{"num_hidden_layers": 12, "hidden_size": 384, "num_attention_heads": 2, "num_key_value_heads": 1, "head_dim": 128, "intermediate_size": 1024, "vocab_size": 2048, "hidden_act": "swiglu", "norm": "rmsnorm", "norm_place": "pre", "norm_eps": 1e-06, "positions": "rope", "rope_theta": 10000.0, "rope_fraction": 1.0, "qk_norm": false, "attn_scale": 0.0884, "bias": "qkv", "tie_word_embeddings": true, "parallel_block": false, "init": "uniform", "init_std_qkv": 0.0223, "init_std_o": 0.0, "init_std_up": 0.0223, "init_std_down": 0.0, "optimizer": "adamw", "learning_rate": 0.00137, "beta1": 0.9, "beta2": 0.98, "weight_decay": 0.0, "lr_head": 0.0105, "max_grad_norm": 0.5, "warmup_steps": 417, "schedule": "wsd", "decay_fraction": 0.831, "decay_shape": "linear", "final_lr_fraction": 0.0, "batch_tokens": 262144, "max_seq_len": 512, "doc_mask": true, "train_tokens": 899800000, "max_steps": 3433, "dataset": "wikipedia_en"}
MLP neurons of a small language model. Each row is named by its layer, matrix (gate and up: input weights; down: output weights) and neuron, and shows model dimensions 128-255. Each number is 128 + 32 x the weight over its row's rms, rounded and kept within 0 to 255. Numbers have three digits each. A neuron's up and down rows have the sign that makes its largest values positive.
Before each neuron's rows is what it responds to, as a language model described it from the Wikipedia text at the highest values.

Place names and word completions
L2.gate82:147076059075183104083139185162086104124161070152137150155109169057096130192127101104112092129094090183150170143141154160113106135143122142151117170201152116101095105139170146101146097081120103091157136122101189126151111145066135134097085132165103149067158127176184147126129115193181137130097121082134117152128140109136109110082124158084165125155095128145110111103140165081111130087112
L2.up82:108128110131156066117102140118140101064117075119166137129157144087087123141144126096158167157127070154133141129056090134110146160123125131102121162128100129101111108156149119116100104123144125149110139168087113101129120116069164147120169151144165146124133103049078089149115098108111124098060125168139095161093124133116153125144126109143167126154115102231117147061161156156157134142170
L2.down82:103165071108147083158081092152084174182120110127126131080115126101121105142087104098161120099127173122085095147109114108053138144133108163159119111107131142146146140139115170100145095113140173147090164127085139149168179128131151088114153144174132151103104145124086060161134161212132117165145190064160117133141154255165186138105099106133148106123099117164175178199086112168135141108119

Mid-word continuation pieces
L5.gate528:139097133127179177115191154130179112161140057179144197116117192136160063123156138075122108173128126185095139103098071171132124056179126125165056142108110130164123167158094117109182131079105116101097088175168155186090074134119136158121068130185110118127108180135154142174133129123099180102155114162090107075138109096154130171147087145178125119146125146190177148135149180159124134135132
L5.up528:079063072166131154161169197058088135114099113156107120162125130134137084090165098169155116157139123161145126129072097115147108135145126146153080135158121132192101135096168166146131208172131182130114149175134068149164147137216160165089119112147132079129183152137147137131159092140148113115140082157148168106122128156184095131067148144150146113172188119144080103106162152187164130110181
L5.down528:133155126130134079160141185168087111176165149068105096125142131066058169134121114149155074098116220185150111091100090107117103123120152135161165143095144120167140108128165140138158102130136138112128156107113125156086123112116138090130142092147136101184117129127072113130188097109132123171063136097131114149109067206140169122075120109135094100135091119081102121139083149044112156170144

Mid-word subword fragments
L2.gate268:114159155096100119065105119133167121121198117229099108109100169141140156136104115122135116208095099104124047127114164180156117095136153137103110120146128083117196139124163119165117128109145165123101104149170147177124153165158149094126084107162126148109176125181173145164130166080147085084102119131119131149150060135165120132161149105099191123114171059116128120210142152136135088125080
L2.up268:090157084142068125138109137111135098116148076105087119163151117177166117151053100120082142165105173104134153116100099168129148153143169160061120150098097128133118137088115080149116181184095115088166160068147045115121110120162099172140073140172106085175078135152118150126119069114101150131096136137117094145134092125120169145097103123084123180128160056103120148105150137128060140100144
L2.down268:120153053159118187157074130156136179160132162173145090074137191145127120108139092061165190119122107123078152130154116158040120113069178137116101142144124100087117119168136123130107087090120012142153139142076123147160124150104153119194134183106101128095189150106192150124173150182163152080130100103120090176088128250110178169099159081126160148099122097139110140116153142095112133099102

Proper-noun continuation pieces
L3.gate649:119165120156093138110100118118122071166124148175167122124149110136162158144112157100187091159089100146128219159165158100094146140129171119062121145107121119059214059142115087108154142099174082100114108235111130128150156103112158164153150099189126166086144124078095101143125210087050061134169165137101111168180085075185152124110142101134133139156130152138125136122148118124115065123093
L3.up649:104145166085131089064040160144138111127139164131149155096132091167132108147100172142142074076095097137129190106135212117128135084115151116152161138192128176115070173185162179066081100135163070195158203133044100159138139170110105083096080153154099152152146107092142123156103127154132125117185153142161095135129167121107118179078163119133111137107153103177157123077156128153120124130140
L3.down649:084077151098166082130160135125085138128136071183137159119166147115114139066154106104079112130105106119157126114143110124104113123163139121144101123096127125126082187105151087149015105096130085129132180126140041142180131153057099156137111138123105125070068120114173096144149129090107153119174128149150112122114091237170113131173160131055124136171102148159101126167128054104148143087149